{"hidden_size": 224, "num_key_value_heads": 1, "norm_place": "pre", "norm_eps": 1e-05, "attn_scale": 0.125, "bias": "none", "learning_rate": 0.0015, "beta1": 0.9, "lr_head": 0.00535, "decay_fraction": 1.0, "doc_mask": true}
MLP neurons of a small language model. Each row is named by its layer, matrix (gate and up: input weights) and neuron, and shows model dimensions 112-207. Each number is 128 + 24 x the weight over its row's rms, rounded and kept within 0 to 255. Numbers have three digits each. A neuron's up and down rows have the sign that makes its largest values positive.
After each neuron's rows, "fires in" lists the words (lower case) most often at its 100 highest values on Wikipedia text that the model never trained on. A number after a token or word is its count.

L11.gate332:139142115128194095127080162149129089123120129119127140114128107127109131117102176123140140123111111144092144127137163136099113123110126099096123111084117149132175143152168119143093132129148119173130130112117095178109156112126151092129124141114170081133118129116137145107145128151116154114
L11.up332:146115099125106147119101095185079134159136164125155100174140119094177123143130115093064096122106117159165140126142146143123138144122108110133139164117123143143129085116145110118161132123127126152094087103185095139138119148083122115113121119195129120121102135108128091109184121110125127161
fires in: "was" 47, "like" 4

L3.gate304:126130153146188176128123126128104140129071137138104102138143142135133116112158122133119150144104112142140105184127059112139111122093104139121113090132149142160108138100134151088136138160138139134166138124195126094105134142109105111126146143101126135154103193117135122099106100105116090127
L3.up304:096125080137182110104158146144148149142134155124166132163131158161113143130183123135186152157087155128119136108133098144099131151118134141130108119122160113147125138156138083044149111098116092143146123153118161118143141108080140142116143107122114158129109120137120142164112118157146160120
fires in: "league" 25, "team" 18, "tournament" 11, "campaign" 10, "prison" 5, "leagues" 4

L13.gate23:127136115090147112119103075149126144122080163113090099135163176164132154096148107134135115120105168110071178145135105110109087114124079130142126124114132150146127155127136148127129122163091125119121109096096138103145139137146110121135113163140167145102127124164145146102141153148117130106
L13.up23:123156102136097130095161097140123110121124100091101114117106133148106107120147167173117073150080126055120142109163123160063104146165117149131088140138078073132153139157126105105139168124122113117183148159132114159107113118084140143097136111131189127115083134120131120143144150133141128134
fires in: "was" 21, "is" 11, "no" 10, "are" 7, "some" 7, "did" 6

L13.gate482:122124167115169153169138105138152137114128101111077122155154130149117128131133158192138141148089127131127144159118137159099112119155103130107121142163175130183104135171153118124119113156133117113200090159160132136091124091136115143132137148132141092127112112157094174116154132100103150098
L13.up482:092096096101119092114116096085143124132134168157140101145100092117114150144087114129118127134141165104116115111123126118146076105105093121115123146141124118165123144111142123116111143120133143101155177110108111114136130078148167143112108127143140107129163140140117095103115103119135142158
fires in: "an" 56, "and" 6

L2.gate114:103133139153129135107137087134067147155110158117102128153179127121137132102108110113150117108076115097104108121112093151125103097142140120116166123144111075159184154133124151156122142102135130174167108128117199091076149123149172092156151156134151143120131132161166118160161108088121143125
L2.up114:142136180175172101117116103105144121130159148116119101115149143130138176145123166169120145117127137120118123100140159177142150123195136141177150134119108126140080121120154164147176122113175130099119128131120122180156138151130138148125140100139114139122110106107091102138106101102099105124
fires in: "can" 39, "could" 17, "may" 16, "should" 7, "cannot" 6, "must" 4

L13.gate517:137110111123168145123100103121115164116103109124120097139170071133135124160069103118124136054149108111129084129122121152125147165131142100136100136130134121108109139135148137123132131152114146153121112132156137095128129162136168136133148167140115113108153131151125060109145164118116174133
L13.up517:119145114122179134103132103120116174144182143124083119126154116147147146108098108132116125071151112103128114082074140131121109143157156139131141136195162125104120144136123132126164121106148139165139116132133130141100183099141145134136156126165097104153121121152121125144136146120121126082
fires in: "to" 31, "not" 9, "can" 9, "be" 8, "cannot" 6

L6.gate229:129119087115150151139108102076109139095115106116195109131106193121123141074105149131146141110134156129103158138151129167105156120127105142109119101105132104151112153131142124132110143106145120106155152099160105114146092119139152110148112177114141104137129082133069107111148121134115103149
L6.up229:100074098121156153131160124095109170128136157092126098134111128150142150151115139102170139101142172128150091083142143128120079127132091107122128101119157122087126103129160109113142111150102121111149138145122100157176129181146128137107116125115102147117123108135103143087149148163127128138
fires in: "s" 100

L6.gate58:136138097131161080135116123115125180118153126098123074143152081141133097121117154132154091094141186129130144136127113121120125145138101153112114162133132073123120135158133067144156138119143151143131116066137106075174120126129143093085141107104149121102094082133093141106171158110099111139
L6.up58:146180114116155106131164066154109151115095098128136080164122139137123118125137123116094098068120113143187141150146105159139172149124133122098123157160158104154115167104133138171156141115145092125140100066153125126144147123061111132128124134116112122181091109143109152078138137140114087102
fires in: "have" 27, "to" 21, "had" 20, "has" 14, "having" 8

L7.gate565:153115128147129102148129097079140155114126137121102126140119120103149147135096144129153104119145109147125125146115121117092111165132115137112154137099157085128156118133157075131108138084154139104129092174182101164139110133135121140107096138163128075146125144114080138111129159156117133141
L7.up565:135105082181106108100153149173170091136153154122087119143140127107110135124116159074162133139149132147159138086134150168122161115142150150164104198103083119139124176141135121097145133131110150138137112132154092110125119114140104107080113115128127103123141129093143128105139123110107104142
fires in: "i" 21, "t" 20, "it" 16, "il" 4, "what" 4

L12.gate456:110169113100205121123126128151125122117133130105117084152154123108136140119128123131141147127124154136121119152104122191102181171128105124138135138111120100104154167122098104115132131116099120151152109100149096169130157091095095127107116139140138111141134142170140149124131107128100129150
L12.up456:142105141094108150128160107124088101096101092123166133101145071131176144104125129150117161120139095172119109132138116135133152128133130136126120118094135139111115116138131159104123120127118128114110151142128079133139101161093132115129141140105162151107128109144152144138162162124166145095
fires in: "were" 20, "been" 20, "was" 14, "be" 10, "who" 9, "to" 7

L3.gate37:133127103092139154149144104112138156091119132100108129140135078124157158095141145148127103134128138143107117129158158124138113116158140110130114126104168100154150137107101083083117131153106155123171080148151095114153122112110119106124123132106147122148066146137132124155180123111139146136
L3.up37:129127132110156128139150124120144127134106082126138168129146161167166141129120153102140111136132123123105155149083097098136124094158152136137133141124092109109173132123120119131165150145106115075185095181108107148162165095113134154149138141109164137127089140131148144166134129119163201105
fires in: "6" 24, "7" 10, "3" 8, "5" 7, "9" 7, "4" 6

L2.gate414:113153148118092116094171132183151128153135125118093155077131154141116112128136170147132145141122118092119137142123111153135116131134108115069124148139102158133169122165090145119132144087131103178109118098115113137140166148130126124110162136142133125141117116155129149130108170102085105092
L2.up414:114125133156074188114129166137131118118096096116145124118102124084111100141145154145101150126150155113132121127159131101141137130098125128150142116118119139140146174091108115165153118114115131126139108139100134178107146122121146166131194141145144140167158141119127179099103098123133114101
fires in: "0" 64, "functional" 5

L6.gate151:121133108176142160115066123138110130115143105150068139116166120101123159103093073074150081153132136111106142130165121135157106173132102100140126127130112094141116128172085128135125099077128145157126128088168099135129146158140136124138139124102123140122130139153119140090135159110115156148
L6.up151:124160100117134162083140137094132148148162134112125123102131120165163133127136154135162130131151147132080126158085117132126081136121110151140135125145172133107139144105110102101134147123151149178122150118097142125112136087115125136131152092118165163112142128131067161108170095091121127116
fires in: "9" 14, "8" 13, "7" 11, "6" 10, "5" 10

L6.gate352:139163135141083141107135096098134161140121104121110141158133157117178105091091147130149127117125141137110131123153145135110163100121132111170117126086165136141138118149142130167161125109123138102197076128154093127164117130147125085124110126098105122134132139124069073127174125168097133168
L6.up352:129133139146131161153121151133117145113141116137134119091149141125095133125120113130127097083137130117138124135096150072124157162130109120130117148133160133122098120123108076086131129147176144131162145112143157126117120138081186127118097131104118117160161122115178139088165153119111067132
fires in: "after" 50, "of" 12, "and" 5

L5.gate538:157121087119160132105125155104102168084100127131136122107147143153113098112114087121140141127136145109117130146163136127113151136104122133132140102134145108133112102132144107107109165153098158119140143103129126097139088139105119154134151138102116132146107121130095145122111136128120128139
L5.up538:126121094081145133124093116133128105070130097113140147108121170126147134061082094134134170108112149141121125119142115131132154125118108114162158098083114161111121114153121130094119137144149135083149120130107115112172125138120168147117107189138118121125145114117129157136140170129102126152
fires in: "s" 85, "her" 4

L12.gate209:118152108096110140157120120119101133098085125101160106133118076134116106119160119115112121123107119139107165099144145125139128123118142100118135069088110113177171102139166080107133140111137175120115123104128089101126154146096147114164086121117138146138125141181121121150102124146132134142
L12.up209:150138116141151157125175111110135102121122126141149169163094173093118108168127128113082133126123077135165131104104125119157110154162110142087090138117136118105113120122163155122112118154129146145113160110115095108124140110149161112121131139129146096116128115083149126107096110154151101151
fires in: "as" 51, "became" 17, "to" 10, "into" 5, "by" 5, "become" 4

L5.gate182:131085135128154112168120145150122141105119085124147092105139123080144177101105090116113133126157163107145046125119149157145133132112074131098153145123109157114178133168166140111174104092122156099145098091146130114125091144175147144133137135091101118124119142127162134109183116096129122144
L5.up182:134128106091138141153081152106131115127130158115136141130138133149101104135094161121139091113125145132098166142150114089115099171121139149151136129081153123122111139158107060157109147099145131115113139109143060147155127129074139137152143196097179122077166152134089145130158131122099153108
fires in: "7" 16, "4" 14, "8" 14, "5" 13, "9" 13, "6" 7

L13.gate195:094124139156182121127098146117121144124125130100125091147142075107163085144094153152140134080109136092150159124150106136145110110145125160139110129126149094132111122113127131150141161105125144093162124151148094130128091164122164137102148153122153096064152095131130120068149166103105143154
L13.up195:105171089122141145114119131104092121139183135140112142100147143150137134147124145062094118098110110157112099149144160085116166144121156105168135100139093117133112157135134106106098116130159113156147152105132144113149131131103138106134150147152132093177136116114153130138172118169079137142
fires in: "i" 22, "to" 22, "t" 17, "not" 8, "we" 6

L5.gate475:131099146140100125130117122143118122137074148126143180121125114131102122121082159126118117149129137168128108108151080120188135128127124113152135138104118128154145110123111109099152161111061160136091150121191131095124129144125088119160146168135148103141113151122101116125143137140107120145
L5.up475:136118106151091141132133096163150082164107141121149156132125146114160164164116152131109111171144139121107140169116121098127120154119135145147111164137147109171153177155136113103107171111146126114178121145116125082113146159139147137145187142134109133120125124149168117069114146142163117088
fires in: "3" 14, "4" 12, "2" 9, "0" 8, "1" 8, "6" 7

L11.gate305:115094098139088130150148141105095138134097103145109128131112121128133102155126171130166115120132120141152174133110143123127125152149135131161184193109139142119130147128117102112120149086158157111174144155098099114130105123095123094113137108127140134157102177126130138125109143090090134093
L11.up305:116128106112127118165126126160112118123116145125203114138155121143125079158138148132157099116150143149100125136151119142157125143142122090138138146095137109149081167146104152140154103144112087120175123120119079104107121117139105151102077142119106138098118141128113158139107120097145144127
fires in: "there" 16, "it" 13, "i" 9, "15" 9, "don" 5

L13.gate121:128140140099123116130078097154144111145139135144145071131160151058121116164110120117165156092145115118117127118100099156125140145146085116148138126102134120153126168132135131145122180139124132175173160145131105148130122127137157117105116164104100141117096163135124156094113125106107154146
L13.up121:115139152150148116095089108144112134178152139126106123110126156089130123150112133138154133136139104090127131096115093134131111133102158105161172164164095103095094141154141125151142166067130148196138157130127122139171102122177121154101119162127110152108087131125137104140081128120131126161
fires in: "they" 24, "can" 15, "must" 7, "may" 5

L7.gate89:140094110120135148162138099125124145125058122086123143127135119109100127114091108121147163133126169176113137139164119161157149140098114110133133096120149142118139130161142179130113119126083136131139095138118090107141107154120152141123186133100147140139111123122089120077107143135113131131
L7.up89:132119124102125159144137122119160117099107138110167183107114136112105135076120083107110142123151133165108106141155124138125170099082091122145138088101106137148133129148071193094088137091094116078098176110120125105125126131106120151126140181119111148148128111127099145115114108115116093174
fires in: "s" 54, "and" 10, "operational" 4

L8.gate245:121178082113125118148125163092149160133133127119149159170088127116132134114109140133142184120105118112157112149154121111125099111139113150137146161108143140131185103134147114095122125071128141132122155178156091105120143147176153147119133120101132161122125122093143104144144146126163126182
L8.up245:135131114127194117144166133148111115164125108123129106158076108177107165091126127090121132131126112130136128113105106149122113094118121136102146152137125162100098116111162134063104150134120131107174155167134101111089131127116125086112143096156134173135142107119123113139113171161142126108
fires in: "and" 21, "or" 10, "of" 8, "knowltonii" 7, "match" 5, "turnout" 5

L13.gate149:125100094110136151116104159099120160085091110129134165169133124132085084151132131127157125131136148187115174150182165151122088126131160144129153089162144116105109126126141126132112160132090104103119139081157164132163142162153105137097132149131145110138095127116101134117166133132132141159
L13.up149:116063121076166159136118118109102154134144160142141126129101158101116121125129128088175131133143133119109125110168149130132170142116157116200147092114130144104123111153111090137120110103110124090165146150135142113135128120159127182109188191087111122124157128129140120118116116112121136130
fires in: "s" 24, "the" 24, "his" 15

L7.gate196:129118134113159101112112103155111114113128142102102116115167103166167151153140134135131171130101165129100155120105088182104121110169113108126130142164096097161112148159106155151158111139140125135147083148112100120184131088143130125110135132116107111107084109167112079143126140099103150131
L7.up196:131153163114124158137126101111101155109128143080126119123189122100141152141142116132115149109096120120141119104185109118121127150115143111140180149134150112145113136183132118126151135090135107087192184178116133159135124100097120101127149131107095132137083160140154114134135120116108131129
fires in: "can" 30, "may" 19, "would" 17, "must" 4

L11.gate56:109123141139132143103112129160150150107139102130113093091124174146144119143143136110147094132105134057135145119106143132134126113128139118108148136154100109123168134111129129104117130133148174091136087088161152125185109090116107117131149140141130124101124165137135158135151095146176143131
L11.up56:121136111134142090126097120151119118144093149111164112111148118170134135095118136109126096148137130116118130128143142130126122121168122123158154086133113131104107116139087115147131114135124135148142139169133119171116118077124165100141136105138136131098115160134108164113164138161124168052
fires in: "was" 46, "is" 12, "were" 10, "been" 4

L11.gate233:147113094115146141121126095138141181170169094111115106106087102148181103144107115142126119101136170149116142146121138143145158114129135120112124121106139139132118105135132137119130126106176156124143116127148079086155139140104161099090150135117140131079122103172105146115201135116110134120
L11.up233:146124119144152136088125102157140109184153135114109107122098126166168122135120126119103118111118142101115158123092130142156130167093142139107090112107116135097114126112128127136169149136144129140092140136132130132126198109084139132103129168118179135096158110147120158128178139139154144101
fires in: "had" 29, "was" 22, "began" 10, "has" 4, "to" 4

L13.gate265:120190097137151148071092095140135130117175117128134145129144127165150138130119145177128156134100152115106163142163108141119101134142149135119131130104132101178142161147154096143087136123158131170120102140131103133116136125118102137152134146123146130099165180201129116145173146124111123083
L13.up265:146113101116128118124160100166092127140114108119115112104102092156112128117111093131083152130145105128154091112139097130146093106121130159114116155174125129131156131153112113125112105097114144101171127126117120145130127068107151144122144133135158124051099101100125123123157130116101142110
fires in: "to" 30, "not" 10, "later" 9, "was" 6, "also" 4, "be" 4

L11.gate53:111109111132155113157090092104080127133156137129110103152154130109110131137101150135164159115098152089099122120108140187128100140158116118140162124121130111148117149147147099156082086129093138127148133092149143149103156124124144120110149134075114149104097133128085107169136136167122104126
L11.up53:122118108118134126142121092053137184121153095103161155136123181103133120132150159145148142116118162149141091102132138170128122112117137111137138108074129153161104138100124122123108082128114083127137152128128148139102126116118079116109122124108107070126133183138083143141115101152136162141
fires in: "of" 45, "the" 24, "2010" 4

L7.gate450:156140063135162175126099147153087160123133140112104139130145092122153156107091134107141167116140149151134127113131114131109160135116143120135151121078171122092153150105151125096124160107146139136181084158151097131127130123165119086106147161118147107117156129169114116123144111074084142118
L7.up450:141140076155163125114096108147097093132121111098131146107113110129119144138115111123089131145101141114141107096150109125141117159119169142167120156106112114117097161108122099136144152122151151091155073171134106110101142111118126110141114146177165109142146129144206108153160167108086124125
fires in: "i" 23, "and" 16, "t" 10, "to" 7, "possibly" 6, "or" 4

L13.gate80:150172160108142153139130074127098134118129100139134153090108133104158085162079150091157133122097129092122143152114125102132136122121126140144117125096193106117177148147107103099131109107078140117116147128155147149118152138145124139142162176105133156153129148160173128123124098123128134134
L13.up80:144102106126137100144135120096124130162107124128154095091120118093173143148130081176102148084132135139095138156102159132086147131136130115161102129119117132109145130087162148095127135134151134086159138144146155142123114129122149114128133144134110095154135156131101151140114153072148152126
fires in: "in" 59, "of" 19, "on" 12, "between" 5

L8.gate401:116129114099133126136122099142118134113144157127115112104121148115146123100122099107127178116134156139125107124135133108156133140157117127096130144109158124134142151111177111159133096128128124154101114094117150106121111085199148120129137177142145065129102087130134106111130121068139163126
L8.up401:126129153138089123164094110084123157147161120154095174148092143124137126100152060108121132117136131143145147142176155082122141119139166154113108137093187152122148141133121138134132147135115136131133120148081144117110117102140100150149106134146142092151131152161161115145102075120099096153
fires in: "and" 96

L7.gate22:112148134100122112111107120135116138158129128091107131103116097128127161154132119132101124142124167110144146131140115115167102163096151091077129129143127123106139082138075087099095131113114114131096123149095124173092143159129120162151144095109146167116134120103103088153098108154143105123
L7.up22:146133119156176099110106112144100088100110108128150132131150182110117116136149151065110073149136114125168101084149172092114151139156119111103116122150105094144105102138136126171076086173153134126151133114140109129116176122105127089140085133125140131160145115106140126125122116130119148125
fires in: "by" 55, "with" 8, "following" 6

L13.gate83:113178176109113161089083088134102149130101129142132119133128143140115140139153130162117128154104129119152137118169146106150109152119081134092139145109157148139153144119116128122115102124100118154129193120174119141146151117116146135139145136092107124134114177150116129134106108165148152120
L13.up83:119131127144115092120116140153125086081112142107097127141132130137120111169143117140127161151109127169142112099150152092133152163183116147143154150147141145121153095133128161128133100136120115119117129180109099110125147116104142138116194113108106096142086148100101112124128126123166162145
fires in: "of" 25, "with" 20, "to" 19, "for" 10, "by" 6

L8.gate485:131065105124125140156132105173117138153076147150115113140153051123111136132070158125134081174118125127083095142134176136108123153115095132133117124119138091103123096115122107112137147129106143118125120128126111122132107183116116163144148115128164151088085125140145120142160135119095135095
L8.up485:119181087154171115124097167122075115151131139093139105156107147077103159163129124136121122133082182135126139140160150141130141105130130131107125084140139126130164138137173105129084140132087125157145143120154069128110110104144145084106159169129167109119114138117139129165110116139144156133
fires in: "and" 51, "but" 24, "while" 17

L12.gate94:102120100127128111138115178096125122140105119133138120140115086128104114100118191098183156110128137148132133120147136168081146124162143088115146135112128105111119120102144162094088108131132121164190117127174125139115113142147144104108150144116144121132148148169086132126148142120124141118
L12.up94:120113125125105135129109126100102068144122148137152140135107121098150098160139164119149147136101152170117144124148169139105140138131143096110178125104108099105138150104169117114128132128100099120151147106109136152151117121094157117120136153117155148146083146092057122103124084093147185159
fires in: "the" 75, "s" 16

L12.gate485:146132064160137160151117139138082120131114148123134102114094129098154127127090161097162123124137107127106086083174161131113136147116173135155125151082113074152130197158142081104100098111152166135141088131165073110118147122151144120137127130103164082146114124141114138114169158123087095140
L12.up485:103127117132131127090133077132081154096162102136077116138134103161136165113123155110100154164122126108119093129143113142107154091131150119180129164138131130124140147109116108111100132111119110143174110153137144137116105169146133124109111132168110128122140038171100134111165153123066139146
fires in: "t" 23, "i" 11, "not" 8, "s" 4, "we" 4

L11.gate12:099159115089146141165108104128132105095134079132123135183124112112080150133147129137117140119140161117159116156151142084138171141158144128133122118122135138163115150119103140118108102093142150109172137120138099094150154157127103104173120117142153144166082098128139092122146130142086127119
L11.up12:131140127117125156161158098135156126103122109112142137176127121116081132163135124138135117136174122118178161122195108098153139111113169122155098144123120165137090129139080151158143100141143065104153113146128110107135118163186073144185098088123119118152052146148147128175137110137096146136
fires in: "and" 91

L12.gate516:130121135142151191149116143132138160132145095131107174127174106148145135101098142108131117129152139129131154147179122127153111159131080101171099143093121160110112077134114157129136103109100182150132100119133123111169170142129120161113157127099145154130111130142123075083136128088117127155
L12.up516:127120140162091156120130112123084146162136130109100094147118122121156081124198166147117150123134132119109102114114141161096097143124155160098122125165114140152101132084148106109131115179134146107169130136124115088122157096110116118150119095135147124116146114119155119143100145139130107120
fires in: "6" 11, "4" 11, "into" 10, "0" 9, "2" 6, "on" 6

L3.gate101:109144147129150143141076143129113136121138166121129084108100132148135156131124108100082124146144183123125099118116118111107119160114096131127131163124128117101131074143150126145117122131152152135147121122142152150112144134110096103121115125107123149103131146124131122106140086162114111169
L3.up101:116136136139132117075127090129095143136126135133174148108137110130167168099137079135161166137160123123121099089117136130141096162128124140121137111167081115128178090163131104061128078125135163108122146170170154160095136137164166118102135132161133178149061145142144127143140118116153145115
fires in: "footballer" 19, "football" 17, "season" 11, "cup" 9, "league" 7, "tournament" 6

L13.gate259:108171134119130117133111132098136135091128124114118096087149114110137090110146143097127147081129149148133068117108114155129144125103087152111103127131159101127146152098157143140136119084105103138129161135125114121139133114168158121121183113143083129139064152098075114100135086105133131140
L13.up259:112135099132145149172108102124104135128098133106091119108134143114196107164142146180152116128126112139101135127137142086147110154151125154146138107115103103130101157135163136120099142133147111140158137118119113122138129142165144170124137121191137104157095132126136117114098150106158154104
fires in: "in" 60, "of" 17, "from" 6, "and" 5, "to" 5

L7.gate268:147126107125203132147109094136112136113131122098117098161173114060154134101147122104138133139118146132083124155139098157097157153136091161122147119129141148155119139126145149152103129080129132122140100131092110099148116123110167093151150140125096098122129131162091107132136129105072171133
L7.up268:150139169106107174109111155112146124106160139142137146135144136145129125140135099103126161135171111154162132113101105125137148131100165115157077149129169146100134119105106152154106141121114110110123122148126108094143058125164118123145152147132097107086137167158131137121150086132127174150
fires in: "and" 78

L13.gate264:130148110080160146145103104150108109108123151075115122150157130130119139116133159151148144088117120141175160105147112123106067133133122101093099118107116107139097101133121126134121113156130116133174102144128142146121115138116131120183102111136126095118086137141103123077121141119122150123
L13.up264:103118103058121149154144152140086132132118153137131160141081178140142130117118153138091122102130130144136179132151128094119101142112095101151121144109165115150119146089130140128113102079132139110137131100108140097122136119099146112096142103160114134152143121156119119150182124063136154150
fires in: "his" 79, "s" 7, "and" 5

L8.gate473:139151133128130173131131147147083129082147114140107089121123141128119067103100097121136163093173122138162147112128110179144116179137088107118144127128136123136135148105160160077149147148140162107129124130122122148106156141086113110120157165137173098132106100124112126140132116158139168163
L8.up473:124117134153123156113135168137121106122115139135091131133083091112082150169115127156144114136140113169118163145139125132156099138118132166194127123117145148138114144136122101126139179115131125088131079150142093103129167134106096119139138156099179072086152115107133157141183129121134131132
fires in: "states" 27, "country" 11, "france" 11, "lead" 6, "china" 6, "mexico" 4

L12.gate117:132140119170167145163105117137102120117067140101131124112090089108109110129089147114139162142120109165121119168139119115082122143128128183142140101103112104119116157111164098118133146108125123116164086134151147128152065092110139120096125167111139112117104098151125153131165117139096131095
L12.up117:125161106131130107108124107120140149149109103121130114126148102084126134154118130116103154126099128140115151133116074139108118134102090124120140137078107125121117098128154147120144132064123099154115121104110127120115146127140148127171104125143151113139108130118134125118106110109054103141
fires in: "and" 91, "to" 5

L6.gate442:123191135114094163072117107103147138108104118133116127124146117134160101102127149130141129154126147083129169116105143137123113141119113158113119126158172091173102132125107141129123138087089124100149128119154128073174169138110132103134181147134104190176090165164105124151175115121128124118
L6.up442:123116154111143158119133107158148173091083117126147134148094096132096136129130129149147091134128114155127130110117160128099162130117131136119119116155136158137089102173113125128200120109140138069143145113149078149153133132119125136128148130105125086118147088121120116135154176146111112131
fires in: "for" 30, "to" 22, "of" 19, "nitrate" 4, "tortrix" 4

L7.gate518:129111114116096146151116146125125130115076125114137141180124113092141138120147140177146122132105141120107163166123146189099177083108113202166142130141140134156111162154110142097178117139109141064112145161139120116144122110160112107122129154095126076131150136148116133142117162110110096094
L7.up518:128113137093152128113132108124110092135109145120132110141133097105109151092150124140149100121142127161159132147139107173111159171139102126115145075117093133130094132120114127132122091180143136123144139099159136156143094125086119135140134164116114132176148127126154149112160140144116099111
fires in: "who" 62, "and" 5, "year" 4, "she" 4

L13.gate258:134166111097129154104112079096099174116121098105086096141150068113096192150133145137136164110123105149137123120182089133112155134133151170101120146098202123147118126111126119121146129111126140113132097121154105114138155119099143095124140140130137093152123143172124164092157139121110146125
L13.up258:141160139165139145112130135136126123157143111113120108089110122128134101124127134162114184072123130129135135104139069101074154114095171149136106133156143147126124146088145102113139121096115133131089118129139121157112135112136082116134119152127131148123149151127087100156099138143135164143
fires in: "to" 20, "and" 13, "on" 12, "in" 7

L8.gate173:118098094131063127187132094083124166115150091120084142143114089063141113123112122123147116160121215117105092160150134132107167098150122164138139087158150118150098175127111115133126110133093131086149146155132125124146122156075136165141164143126100155136099138148114106127133125162126175126
L8.up173:131135150117190128145115138148146115138129135128149154134158128114121158113145131120148121145107152121119151100143227121121152116152172175110139125140142169072086144122125114124124137129130135115140112127150086155138144114092119148112049125099117147132128126127132125141123140183103065113
fires in: "time" 28, "which" 12, "years" 10, "year" 7, "day" 7, "it" 7

L12.gate73:132118129117131118116136164113097141151142129095138072114095116129128142085105110121129117126163185124123109142144138190157121117097107128166129076110160121110113104183077080076118147130133155139114099130137124137134142170105138129124143138176116116124131138163137143148140133147112131093
L12.up73:100127174123110136127080128089147135120148143120099119129118112123081140122137147184130088141109139159137145150186139110119165129119140129163123166146146121144136166108110142093117132134122148102145084130186124138179125144102106099133147194116106134142091142091103125118151108158160067181
fires in: "years" 12, "as" 12, "season" 9, "months" 7, "year" 6, "time" 6

L5.gate448:088170110157121151115127129081156125102108108089122125154133123078121139142112110151118113145180137131130125163167101123163116144109093121124108165093164106123157105154095119144113146114102152089086104123132130128115116163104146152187136161107121148161118126162061148138160125125128169118
L5.up448:128107099118118140110061156126119113139111139145156107103132131109158112092100119110147141103152136180073137111138117125144138196119089126115131099125134138134114143161150131132098123096131171126113138086111156137152093148115143163130164202145120109113164126129095159108143117127140100125
fires in: "0" 15, "9" 12, "3" 9, "1" 9, "2" 7, "7" 7

L11.gate105:091170123125163137125106086137150138083069141076100137164152119141106165114148171104145162132119159111120115147137095107143151128139119172126094137119117107140143113125091116111071148095101139113122113174142136150156141129158123150122112155085141113096120101179096119130149117132110150130
L11.up105:104136160130150106164098119178099104141092178075112104129176132130103142153137126098138071153105167131147125134105142151173122109107101114078105150090154129111159111108137157106146151098113125157123144173147079160094152126143137114098123122119124144076145100156111164114128143110107144093
fires in: "and" 31, "with" 22

L5.gate118:136158147155189139130094133101083162141140072147139105133112112129107095135108147118149132087167128156148132106157138160095143178109101113127108141108123141132136102119137099108144112144141141115117133099126087079106131138110121115109140140110144108121108112130122124150145079163113140148
L5.up118:140127134152187123141136113075134111133125120133142100121094090144112153153118143142133087098139122131128145113106117135070094133120118106115078101144117109161113104079120122127148148112129111091139124111101098108119126150092119093132143094129142127151110134120142094154154092174125115110
fires in: "france" 14, "germany" 13, "states" 8, "japan" 6, "poland" 5, "vietnam" 5

L8.gate64:104137092125139151144091146086137200101127132115117126156130126072108135152076162125151122136109149141106122110188100092127115150124129127129093150102170072114146205190097110131113154097094148123166138116113170131103118127128122115150132163155150174130146140100124100127169093115153089150
L8.up64:132137121128126091146129152105142121135151096115145118131152157183166112155127088165118186086118128116152157109108106117120120149159124140200122171137127168138151110124168085101145148151117107137121138150131117114156168110179127077106153125137096089147168146128118099135148158084134129135
fires in: "and" 27, "in" 17, "or" 15, "to" 8, "early" 5

L12.gate235:087138122072157142113083134132140140130154093123115097129113116146148141098106172077146144110131131105158118123128125141145156154148114123190138123120150106113110089110157140146139126113108137113128101112122073103156090133138131073105154160132160122147129119144144136117115145129127158180
L12.up235:155129101110164156096135110136117104134132144130131093135150110149150144160105171155151093121118104172128148142118148126117165110089117095143068137157143142106109102162091142132133104100091148116182165094140115127174106147157124101136153144127085137150096179153169152142131151095165139106
fires in: "i" 24, "he" 21, "they" 11, "we" 7, "she" 6, "heard" 4

L13.gate275:153160133118144115058132063125130163072131136123119085134153143122138134109154151144131142100113145172100103124164134150151122134132093159119088128125134154136139161125158103187081178132118121101144144099151139145180155112114129130093134141140122139152096116138141131151164141137110187135
L13.up275:143118156106134081131114121123138047089127136121091121162132116078097119174113136131081146117142143116126134122114106146104110134109107147139137144072090103140155132136142159114114107145161147123137162104138129148159156106109114140121110156093125129151124120123135110154127177127158114129
fires in: "and" 28, "first" 8, "1" 6, "used" 6, "a" 5, "nominated" 5

L13.gate136:124131088085145127114113074084114134105139143100114118132130109163124122139122141151113119141113139132105102144190078139110102155135126130143109116093166131126123113127106103158089186101127137147133127126142124125116125135077141128110126169129147111119101149156109142145150163140144163088
L13.up136:177153076114155109136162112182116153148131120085136113159136098120154139158104126121115140160147153125138149160131128147121157121133089154142141099132111105123173146114144150114169134115146113124123074140117108124159091150109153124152196129069120099117156165104125125128087158119139189108
fires in: "is" 20, "are" 19, "to" 16, "was" 15, "were" 14